{"num_hidden_layers": 15, "hidden_size": 160, "num_attention_heads": 5, "num_key_value_heads": 5, "head_dim": 32, "intermediate_size": 768, "vocab_size": 8192, "hidden_act": "gelu", "norm": "layernorm", "norm_place": "pre", "norm_eps": 1e-06, "positions": "learned", "qk_norm": false, "attn_scale": 0.177, "bias": "none", "tie_word_embeddings": true, "parallel_block": false, "init": "trunc", "init_std_qkv": 0.0586, "init_std_o": 0.0107, "init_std_up": 0.0586, "init_std_down": 0.00488, "optimizer": "muon_variant", "learning_rate": 0.00931, "lr_mult_o": 3.0, "lr_mult_down": 2.0, "beta1": 0.93, "lr_head": 0.00696, "warmup_steps": 200, "schedule": "wsd", "decay_fraction": 0.916, "decay_shape": "exp", "final_lr_fraction": 0.1, "batch_tokens": 65536, "max_seq_len": 1024, "doc_mask": true, "train_tokens": 272900000, "max_steps": 4165, "dataset": "wikipedia_en"}
MLP neurons of a small language model. Each row is named by its layer, matrix (up: input weights) and neuron, and shows model dimensions 32-127. Each number is 500 + 40 x the weight over its row's rms, rounded and kept within 0 to 999. Numbers have three digits each.
A block is one neuron, or neurons of one layer that tend to fire together. After each block is what it responds to, as a language model described it from the Wikipedia text at the highest values.

L5.up418:440462510453629488460546550569530443551465444473515472449544521469568559431446483562445457495559444465494485514513497504538528496463472531501481491462524450472471488514504563450444559486472533497535533479459517451439558503473480439508517571479561478542495532498470559561521471538486470463
L5.up659:499486493502503484527464565519552418582519533451483519512532477397514497464577531627488509498512576480487468548590526454536504560505472539502520486488553465518540562497505515479484509565448580541536467512418492474551547495545507521471499492503539506528414536485537530548505444486492470452
Responds to: Middle subword pieces inside multi-token personal names in lists, tables and cast credits, such as Ana-to-liy, Andre-y, Manci-ni, Er-ling.

L3.up14:543573437499494510484492535504460493500493457513507475531451453554562467596399503492534463513554468549437509506524424474508474518517470457520497556521493489493530542371543528426498532509430570468444551530496539486459482501542540502415500463554580481583519554489490560495492506481503520518
L3.up230:526566425474506459559596503444479492533404488555525509484522494423556483523483511472524489431436521445480508509585479549524450525505523461510514435495504538527539503494446594453476586423496495461508489466486502526505513496487459529466510486451498502500586583431522523557426489532491485482
L3.up235:459446429474507461478573503520528507455463433542514484523528495429519531506481481505551475423490444533500466498453514518523502502516468503509549525520468533457551424537506513415552527511508499479556469528497507416536521500487502608540457487530595508484507532523493445489509485559458559529
L3.up358:556501436507553494482560488561499546542480512472520457409471496429482512512481561544561494501492534515534547496504450465541534509513496462529453474511540404557524505407489535490506560476518464507530472480524559534509619386496568460511402480503455487498459563505482530528490449531497570501
L3.up563:522511411497517481466450495477411547498438523459488576464485474529469419449507438474538497547538498524531507517513508528551519466465463549543537527523503442442504474474501402455568530483529480453468535482528496494559561466504486526496523479430442438458535598522503562491504470560479493451
L3.up643:534551478525514570518571517506559548492423445460434503455488423478501534468489504519423472463471488503467543508524451437478498475459547565515520464508546479495495501484551497513463541403511563521514500529511434499508598503488483443517579544498406461545512516527537526546534416556533563511
L3.up656:461562462492520551504500559463549519536491511518518527443562522498496521502571464490542453513509479472490560552523530477460571474514465444497487520513588449448535555503510470505476523514550558385532409522459506435455477501500521584424459440535444478498554555498518496483478525522547479549
L3.up679:517555491519518512533422433461503502549507482461516476461454484455500542476447479457473532554437504484474542488463500527442568436517495520470502484501493462518492485506490560557591531462592499461447517551434545474519555461419450483428463486519436579461453422481494486509532533494581577543
Responds to: Auxiliary or main verbs right after a complete subject noun phrase (has, have, was); also clause-linking with or by, and hold in election tables.

L2.up118:509454484506554524433491528520551563438572460589512526473460527495523439453438484539495444452432473533522550499509549509488461516533553564527499379485541507486416515470557499503458548534464507511458483528557553474482540540533516466548479565492449537559488507470514491536501508389474442481
L2.up425:457415583440501469489535483516528563419513540557463571408427492490556544491508499482506495555478526470485544525530468515463507503489547547454489499509481503516481451460524467516458461462540580588479499548506444570488490508437567467445518480480514477542541508463449559471553501531461524557
L2.up588:425456471468523555444522459480535427497481558540536421440547539497449503495552492468404509514503476508493463423542491504526514575542487555505510509526482521385509480471500487568466479509497522562475529605512499501543537544446514518481445468483520529448488496435438577504556514482451486469
L2.up605:522478495530550518550516526491441496509547574453519557468494449485527466516486549545432490470432517417506535468524514464435428506486499438531427519492511447490523495505461494432551533490564500510537528513425516534510475435457468517528561530403521492384543542496530527533579406487446525485
Responds to: Mid-word fragments, mostly accented letters like ú, ñ, á, inside foreign proper names (Bermúdez, Júnior, Piña), plus markdown table separator rows.

L2.up100:481516509486551511513461591524463472444481472501452415552506546500536524510540438504478407506461508542460532548454488560525556504491497493569519539426488521491508516477521507488575456495522551545564483529560489527536529448594486545540449549429487540504570478540474441493504444507538454515
L2.up411:542488494498507512552600498569552525492468526557531505475445517543558504484444514498565516474440515495483492502517480465516484439487494474466560499424551484488499484440480502497509593454544538500462480535471494547484474512487542555453567506457486424508558502501506527456544603483492479516
L2.up478:577491411498461525491490474459496556483488488531456518459471472424565541506479437485484481448485534544504570533548520501514527520546489540520514495515436495483546473513477454434483590490527487491538466568556457519499605407520433520512487519433531494517473526447444493491502475555486560473
L2.up688:538558439454456461511500505571458516473491424453485467466433474446456542576517385519476504483475463569456450526408506516483494505564568497497542457540390492550473475460547491468536464506468553497512526561523540464544558502472489441518465559438476512492538483504454536474506539573443498564
Responds to: Verbs right after a sentence's subject noun phrase, mostly has/had/have (often auxiliary before been), also with, which, showed, featured.

L5.up719:558486557487525492521486488505570499474502529514462495522498444557536534454523450495428530485460479550427555406531561489464532509486514618445463548468467508551488529397457509451507434413539443502488517502574513466484473495521501455505480518469526510482496493489522523479504490538531538521
L5.up726:526553452493518585430456504488415491487497513500536531490483491473474506440502467508420523473531477521499519491539511535530478508498559542482534496493475539515510472431458586552411530516476489470544598603429502431541483568527510452524553533429463560512478499429505525469477515493414477521
Responds to: The period after an abbreviation or initial inside a name, as in St. John, U.S., H.M.S., A. T. Ummer; occasionally "of" or "and" within names.

L5.up232:469503457445488538469478548562559472464460533575457506471485488539478511569426477517521560458445503535577523463511485472574540524496480477452509516541508553478547527480481531557526546468453400514534565512476515580489503432475477465522498438502492532506573446482461501495569459468536447558
L5.up603:542556471467438476472527472563578512495468471551536551446410510491504521443489499541433496514510523552520442538415502554513577505492468452504480531473506523482519449521550512584487454533425523469487434486565520577488585506505418520475521584454480523561595457518414496528535515502481453537
Responds to: Subject words that open a new clause, often after a comma, and usually come before a verb: relative who/that and pronouns he, she, it, there, as in "Copernicus, who accompanied".

L3.up13:521476458486451429496499494501469546463515514464451532446533488450505545527499470497551567473483530451553524503514438504546501576510491533475468534504542548487539504532551564470562558483551470553470457519501460454524565554470501519436529459441516490469482497531513485517496537410494470446
L3.up27:488488491495439488505528535586452492573507492527475532534492526526520545577486419521551438511524516456530519459509501505519506571454453473454503507472495534537542521545552500474454489504446525471474584510451510480484462509454522512478454481568460489551472452529528417540448596443461518544
L3.up62:473494468602464496555527434560519399504493547593525502478462468492554522512434492571499527481500473521489511450480506534544500460486463472498472471481477542494473569533491484547496505456508556581485579500431417536468503426585512476516489528579442433545507438553515482551503516461446518470
L3.up73:510527443515455510518430469521539519447473460508471504520517442515466531524481496503494548481521419544591554461485548495495513487508527483566404478537506517510531550520434559515522521523485501537508523477463422440518570455364535490447469549490445498540529467551533488489406525472505532527
L3.up461:473495389477446501470466456589470541457510424500474576497492487505485517510472517580518471445493457527568548473486512418484580491514459486552493523503522555518529488492418571527513478432522503562470565446521509423495516536443475535547511516511438505547531521456499428478522477477536523494
L3.up480:427452435487514518454479553465524551453431586495444503545566553479549496482476508480542526444501494490492512432543426505464536552495457471484521477474509541545470439571474491494501444498557473529534495495520487377484547515467545460466463516524562452461493476522480452531529512456574524518
L3.up736:502450554495459494543505405517540550535507486480500582476478401511537491502488476506529565512468439475462550504560476482481577537549517523497417506513512448514552512506469511455382517463505459559415525516492502462515458515471499459536505500562515469583492484483507464529508460461509523473
L3.up741:499514521534461457530457556560564467481449471497499535564473513404508486468499525521484522449470480508571591376525500558543433416563436450549508569489468529483551541466487487429467455495509488479504528459488460481522523510549525528515508464562546515543467434509464502449477558494494536509
Responds to: Short first pieces of a word split into several tokens, usually after a space, parenthesis or quote, e.g. le(ather), te(chnicians), e(mergency), di(vorced).

L2.up62:479530467476456525480491411553537443511476506490548471493551453477516482436530445501474558519515448581518523506539477477542506530538505541452463493548554486431433493444457564530538464518483472476515505530483465458524437510462515503558500548515524506461410447510527492469485490490489501489
L2.up148:480465464386613499457529500599582544472532488474490450478533452494463513460547492434545440475511498504492568462499513543446463491477464524510529443493469498530484514529490592512498541528477499481475535457555544478548487552449464521533558458496447507539479511511490517631451440489491503473
L2.up484:505545497500433417437556476535501547473461467541505568457410496471488523516489468514484554460463441455521539500470515497492485594461506483469440490501491491526487527502487506481544528516436558551553481489450577430490519546514506501564518522439514466518555436529550503556492468531495451498
L2.up644:481482535490514466444548460554507511541511447583532551477423439445473498490485423533549443568491491561530513536531539516460437552547503512547419503515467424531508584517518499536513520534550513546473539510452512505481513544536518507498595512471496485501538521452487428507560415507458522587
Responds to: Word-piece tokens in the middle of proper names, mostly in tables and lists such as sports line-ups, credits and publishers, e.g. Vice-n-za, Fer-en-cváros, Sch-us-ter.

L2.up142:505487465465456548506548530527599437481516500443445557457509501531500452549444497422466541524489499448535542576529527522560488471481531511537416472483411471472457494478501501480474466454466390569480473506493537482458465489504508534455510485547497491492552514512436597532480492501497498484
L2.up298:531447476510510495456549489492482489473472547430430428489561557533518517479429475487457592471520516545487448481492490503498500568494521408465481541429497488575518509480498482517481437488462594549519453452459477488413551463465565596465458510496570510493474540557424525499518537478527454563
L2.up522:485459515458537525522534495524470501506501492470433514584525529492455527493439454506505611508497534556490511501470503513538424566515430459438521575404490563504520493506520453546489484501481599527487495563401504510495467489509483534576523571524488520544441456547467458510520532401458439567
L2.up535:457534510521510480550566487492578454518521489497450493512524486532493564607389518516465488465409514451566519511503482554551554435511413468555504521499481496491451535449513474506519518492505514554527502494446443466516486469513551459458486548491496501547456513571503460537575510448464441474
Responds to: Short word-piece fragments in the middle of longer words, often right after prefixes like in-, un-, re-: in-di-fferent, cen-sorship, un-rel-enting.

L2.up438:547442487509504520470459580439428528491539549469445576426418531515470533585542462463461443421427492515453561484524468507513505455531508431502454489501534456514453469518510491523520523444481461579474544498474515524479512529513441503493521462506423522527484514524440519432486484480474515590
L2.up570:523472449485493445470458527529526507559440461527491548522587461523521525512499510558462539444499529470435451435521552534513513562450472557542437542563436630541479465538497427510471559427531477485518516504490539490486494488522574616524440473480495494527477440466464551487452468487505418508
L2.up624:469484507554516518486560600508505534478496471535531474528473471514506479503533465499520521461463442505468429427548594546492507513526529443451491541551590482512544471577494498485511476445518498579527438494442539568509550530502515507519475500527526468582496482568488465572461464471482416556
L2.up733:536580482587448461504471533504488521547489501461448501470445503543537514446533510536448480456505508513459506462475453523515475481495504489555472565533404499508445513583498410476596416530465498532469512517487505470433506450459463502493501488530511475523492491445510548531510536426558546581
Responds to: The coordinating conjunction "and" joining nouns, adjectives, verbs or clauses in running prose, e.g. depressant and, rude and, security and.

L3.up7:507472518528444473493555481596529468523495463492475507620508513505521481486603523478506420474572509488464505560440528446476419546496462542432520536489479460489514404438546509506457453506484513587513479455467458474494434488546476548480493541471457479498485533472543434562478470518539524499
L3.up50:518492486511511585534574574586465501491545537519521401616458506512489507471573505454447484455460535532453429493498539438504521559478442552489482491444503539410475485534439402490539488462460405477551507480519569498486510491494505560511465539485573564538418535534489499475402487487471525514
L3.up145:483503483530533469463554406530522524415438559481465585485511536513526495513501456525520479404539562468521535538527580484512496481472454463483540479524544517516550498572525471534450533515459507476534454474505491550460511482507466515438445559481455531505528427497515573485494412455482436561
L3.up174:379517454528486530509515513530593507416555441543497551478497509474449441537479494506511550528441487531444461540408512478474491564598482524565524464494552547441511466489497486471477498455479441475504523515511481503492497482500454482498468488502490496429467472464484492489455526536514523462
L3.up206:503496490528515452448545500578481383511530480481527499527483528447457429443513513502498516527529498462461497549477485568545478592419511458451459460488447534478528458542500422562490456545490503508520585539480493528530527496540488498483452546543576449491433461454458514502536496522471528416
L3.up427:460493539497492459607450475497439509474519522489527514491436590491530559465481545507466460530500473527471558445489469525505516512503438458501501488420522546532517510502494491522484412547485527517540522546426541530545457424476511563485490577492520494556489499542504509468482513516457519609
L3.up558:414506430435542488508459478573435473479472532490512483496530460523550567407437516480523478504517538533415448549517490542544525520563466489576484447483452489509490449515387535529414488491479430501516498434536494523499501419553478545441512594489530542454544518451511523476477544521565512560
L3.up560:440511519532593531577538533537456569523493539461554537524473523490481488442527484552458482442482518469503561523520545431406515507489493493473523456360559446446527485493520458452531569487497457455446498507507471509510472520512487554504501519481445474471524483527484515517410505538445533437
Responds to: Function words starting a clause, mostly subject it, existential there, and as, often after a comma or but/when (but it, there is, seen as).

L3.up72:548547470529477466419518470524566492406473498545489515527502412550471545435525516456485534443458465480559523560558466523514522488472467488585439469491500437469473526453515494524527488484496522530362489539569510470519533557498560493534532474499514428516557524496531431520471506447402479425
L3.up310:489387547464456446489512468554521522467525507530495482507481513433498461451541535523544563509581421412474512558514570490532475550518539544460478465422554523536473498428462442561538506490440555550538538486480554504558502575467482525503442529478445448593463495561513510517461463528491417498
L3.up407:469471534461498630459521485479588502491499466515482433516469481421480456475493497471489587467544438526568492547527494421488585565531543517480479524510533440485566491566505509538494474432539430529496460562492513467474481501456504472548465498514495481492527518448508517530416503555425454556
L3.up438:554458526402474481475583556417538528534498496557440491530459553458510521513517445458562581571486474543498496517485509501482530568489463523506484482507504440470475507510494516465435533443516518483494524404524481503517532521496518568453518499504501470449475516489396492540476464510456400526
L3.up507:432457450461566532499554443552587515522470528574573464407420534502520461485522504479501572503548508524496516544504557507570510459462519485457457483482509482416538537498482536561499496473488530581486482471468508530490490538494460546485490487559479405494508544516519555538549414467494458593
L3.up564:517444517508531564418469438470524562450487484522517533476457472493523485441507506544554534480439496489531505575483529474514525499542488498481424480503529480478518601475496473531537470546503532440542459534499472532517481546495454546542451543557510529542416485488591450505469496492461448477
L3.up618:558478529480524462442498516548487506416531554492509536428527451488478538459542556461488564502498522499495477510563514543532467543518528502513502504535509449515461498541428565483508461528536548587480517536564551443547566547459515477496545474546545430520537533521530483601485440525475498428
L3.up719:424449450508564499470496517497509484568489504539585530470494549503425494494474536541464463526476420492474545564492450444497505449513504514477502468485464532496472528539452486535424541563539510487496546523559518515539531537510513505566465542486536508460553584519450541535545508508494516501
Responds to: Short subword fragments inside foreign proper names, often the second piece after an initial syllable, like Ko-s-tin, Ya-ki-ma, Ra-hal, Lu-s-han.

L5.up458:549536472502490477512508516486536475444493487464587496522551559465518571497519520526468499563456483588512509500522485486483477500417482450513536519520512591543485594479459513528474393527470546522538468498502544522571555501512516475473501505492485487514531480477524553508449488512438554468
L5.up636:498508462484485417485500479532519480416532520509576500497492504439495519481526546526414539540569543451497511543548500507491509598487457525492409530572539483465517506555470537500465502548521486490447463550494463492499541564466520483474473479531515488529518492450630524507462498505493455435
Responds to: Non-initial subword pieces inside personal names, mostly surnames after a first name, in cast lists, tables and biographies, such as Barr-ett, Gri-gg, Jon-ge.

L2.up123:606484433373521569535489472529471516486515451515426453552521443491541455465524473488477494479539498455498502575521487494484512542525537600557519490454506499486469496486486454482490453547546503553520539517502528529490431517467441525511537443550431514561401478433565512500551484523394543430
L2.up252:561495513442495515549549484456574469479495482517535554628505522587474481501429524507579440471421554531481419584512474598504521474525508498464524444544430502538497501559473528528490497502419437455512504490465506453472451453540598523532426511493484509484575487463428495450537521571546440528
L2.up501:513493456491519530469477500475498523510493473507516503534483452562591483497472561502462443505446484520473491529545544493493488446512497572486471466466434587496491489533566400556466600520457519493494460457458567533424441532485519494550457497499526484518445513487508454482520513524493521495
L2.up550:530536508487524534488501326481470557435496496563508525537473405569495587498501491437466510389474466491575511519522491477437515502505444612514481497509444503530541429542498483532497522428492453541518484529567462525553513533500540481535489474525467491490481498463516521501535515507549470493
Responds to: First word of a named competition or event after a year or "the", mostly sports, such as NCAA tournament, 1996 Summer Olympics, 2023 FIFA World Cup.

L5.up91:528492441460506446470498530475560492544418490516483554511495525438522449447463469549415448449472493437441474572541537476522507488538547499484460575427487430504564523473575528495504534461510571465556429531551554418456485495515460514543496542462528469515506538499484535495524490522497480517
L5.up535:520496457546488474555522469509564510544475509499496536484443494445486458501435539483494531429522481470545468615474491486468483494585508499499482504453448540425504486453471489538554407452557580465476533463542503526454490496506483512506485509517451589563539540468585536512505461486536518526
Responds to: Forms of have right after a sentence's subject noun phrase, as auxiliary or main verb: "Males had", "citizens had petitioned", "Georgia has".

L5.up227:432447514541510491409505523553561507453529446542500521474564521469549476490445458548549514460503397496502509488439468528463529455452471438497462474506510555511517501537569526450534519530491473534531524538483562467524506457546554421513477470506502478600478511533502508465506577412494551461
L5.up302:469431557479493494525537498581554529462427499568510542477584504526488525517426471502511552537479450533478463450500472445532582508558496543547520480514532599492535514459505559465523547488479486482526451525435517428491458519482464500557514492484518474456585453499445476452447551470497514508
Responds to: First short piece (one to three letters) of a word broken into subword tokens, right after a space, hyphen or parenthesis: r(ally), d(istance), ur(ged).

L3.up24:450532570497506536533493418540539464460506553476504459482451499557502528436434554452528399461490499547536529514471485479536443582480514554446425483545467420540534502589384552570517518491497455564549487439486470491494506550477462507528512529448511512463502456500568439483541474495565559504
L3.up164:556472504467499570501547526593570505516525494481505501542498512560481525449440477482456530487545442498521519473521510502497507460464515493529576449503436585648510478448502541478504457561433471481470551547517497448570512479424511597498538550433503575526467450490503506471463484490445552495
L3.up178:496453554510577603512476488490511478431531528574481530482451506527483554415590527447487498509419516531500522571455438498489533495568425539486495455487513532535495485486477513459467518539480490573486429514496557493492458540558446527492512437445515490432482497495554470505536552487501525497
L3.up188:480543507499531491455520463462474534429464488488443494526499517472413492506433494466455509530502482544510435530483505470588494494497536525513449493486484451493476384494551553463528456418513500475432483517565472537531550453521486464507459541468497558449539510485561517461453504503542526439
L3.up354:564493478480512535420506483529475505537557512505462489545461406531455538526536493476478438486563521491454478542528497481449602521528462532484465533510528497570504500484455490427435542452460500506493519607542497501538501523460489413466525529539441450481586469485459476506501502486469456482
L3.up444:519422527486526494458484485436494552476572485532529484546465398475545560474500466530452389520520465523479504516519496496534531486459446495513445493466467584547509484488499447458521530497456450525458535583478523528525466491460541488573439480494485539467458502485455500507508416510486583528
L3.up522:554506540478531519479459549493527469535458543576454517481466483495534471438504466476437435509554572496493591463451489453522472442524541519495501495555495477485535539445516438469535538503502451537467537523482485466501444537507471583546451552439478549484533568434496526501527501579490520470
L3.up681:497489521442553548517492540553439462587477557494484576444461572575465542508440476499413394464509501526538513530470459491506509461448506558479534441552477606560435467513438514507518497518444491514429469500547508587494504474523508555554452494499505540509506492425487504453517471522503522543
Responds to: Continuation tokens inside names of leagues, competitions and organizations, mostly sports, as in FIFA World Cup, NCAA, First Division, League Two, RCA, UNESCO; also table header words like Nationality and Attendance.

L5.up86:430579531486523489543495468430482510512496484456477530442516453523499546477526512508488515511440511564535486449487510471456580468566520444454426526509455471480533497538584494517515583491521393505456547559559521479476531513515492535486482530458573548513543559508462469550471501440507467499
L5.up515:502586437470486501476474483525565489463544480424473598485460490464390531417481516539557468415515516442549512501482479485505528456515473473491544447465543610541565500480532528564455508479514484517454520504462472445489495522571498427489506548472509487492413442526501492524475505480581514527
Responds to: Mostly "and" (sometimes but, while, or) joining nouns or clauses, often after a comma, e.g. Early life and education, politician and lawyer.

L3.up147:468493477485505418501538451564498501499481467513472473479451517533524556456534492533565481520465485497495484502537462550514526450504511479481495533503469501518536509511528531408522492499471507518491483470507428570546533483544531510480408452572499561539521542452539528551512457531557486400
L3.up211:561528467510547508450516485479526498510524481540579485471519491495496506498492523563479509521440466397524510550506442547472514520516462439455480540482468519525439525554481473505525558439494545495585492499590498566464551486544500541574433484486562548514509492446479523570554475487503519511
L3.up504:465471455470457479485470359525478516552458422508581547447529468534498516493579492443513521505527400567468476482491519492561470485472516529538512540468565511524543510491539503534470443499485482481534574532493472516467513550507483564585544439536499469476461524544529476472417513550436549471
L3.up604:445443560508490536467531445489504527531512454476575566487479498478594500495509535462517461530491452494525487534532585474443578508518525569496517547552506520567611541519547445507451551502498492524515471539506531491451467545505466461477407488459406442502518557530510498524407431476504485462
L3.up639:596520539448503523462517531511485465511447464492548534528462445483502532518501581566521530417489489490536550512485528515537505517511516485560513434544541459465549479443464494428430519560508564463512509556477440523564500552558505419443553455465458543530551490468500495487478596558522412455
L3.up660:459454501467489492416551461553460481574408441523617526456490466519485494447495556553542478479471472502584550487450528465518537473496575497565496520478474499495458549519500486523482482497479509504550586586554475525515480535569486435496490472523457560411550463438495513514440529516448528417
L3.up715:469493549441551503466424501491503506455500525529570515501499571505601540444551595488505495468513494559487464482503577524492491531544540495508456510515486453457476536525483535491457499506414517473565540436472540539474490528493521479469490480509471463512531544475443464463460431482547542497
L3.up716:515465476511544522449492473445540495515422463541556525490457468465484515448514468549551533482518473452475560541492483508523501519526547491493499515443573469448531526481516478463520515617525482444462535552498510531522475590510519448446470508384487508559543480464481521517487465537493413468
Responds to: The word "and" joining two names, dates or clauses in biographies, like Mao and Lin Biao, 1959 and 1962; occasionally verbs like told, signed.

L3.up34:464479554519498536497547484474455513483506579495490453517492486456482514462551409513434577517491513461503541531494455514633459600487525483543406551528565460470465491467450457465514523596512544446489530540506462543509450594549515534461521475468498543463488528504476465510444435518458460489
L3.up160:494471485426504493486508493571543565474487457542506452464450500400434527405500445498453591526522549484538500509482472553517473588548559569547499456457522459539550517541523486476503517536484489497484463522470520434480540529501513553523538467466465460507512462524470471557521450547384418449
L3.up423:465492442566467441522518561530525538537469544478503526461514446456539409492530525483590503481497434550476506524517515499518470567469508555558525469498518483504545585497406456538408526519488536538469458513532463545514541522474500455543414503475448487593495569482492523529494484507514490440
L3.up431:547478527540584447541519406539497552458533413502467578561451525522502393420471534507525539483507540408482485520545446528556417566512472458575499464475506436505557575465484499522457544536550480494449448462513483521521456542548565511518493483563482487528513552488464503597575468503483477484
L3.up437:495493550462516457484506577512493539527543480471508525475465499500572515514454512524518484483441525517503534574546492494526511487552512533511456435497518537547444517457482512476457522569526522488413457503513547465501535568495430562547580553464487495501539526466501576507480517493487493491
L3.up635:491417485504515520480504585428529490594517522519528469508471522423546514397437450530424508466476567495563467424499519495521512557478511522547453487440514462456541477449488453448467502489503499471465556488506485494492461558453493533455485535515436530539527502437494464492465433482460470520
L3.up677:473464436481506442441505518562496530452533460525493573475527477545481507508427573434532492623509492577449490497519434559569468540483536500400515462511523482426484529413508480575493543507511541481509492528511448458473480511494543490511475514507450497505552534493467506520523544455502517486
L3.up754:498438518461546511486484472447533484453555516534456468529467485486487503595533457513503511479467509472557516511487478506497449538550416478448504497405535577484507549552556459522496598507570538517521580542436535580558453551443526474487568511502460524514553569493482481568559443509448544531
Responds to: Inner or final word-piece fragments inside proper names, mostly foreign or unusual surnames and places in lists and tables, e.g. Kaz-ov, Zo-mb-ie, Bre-n-nauer, plus CJK character bytes.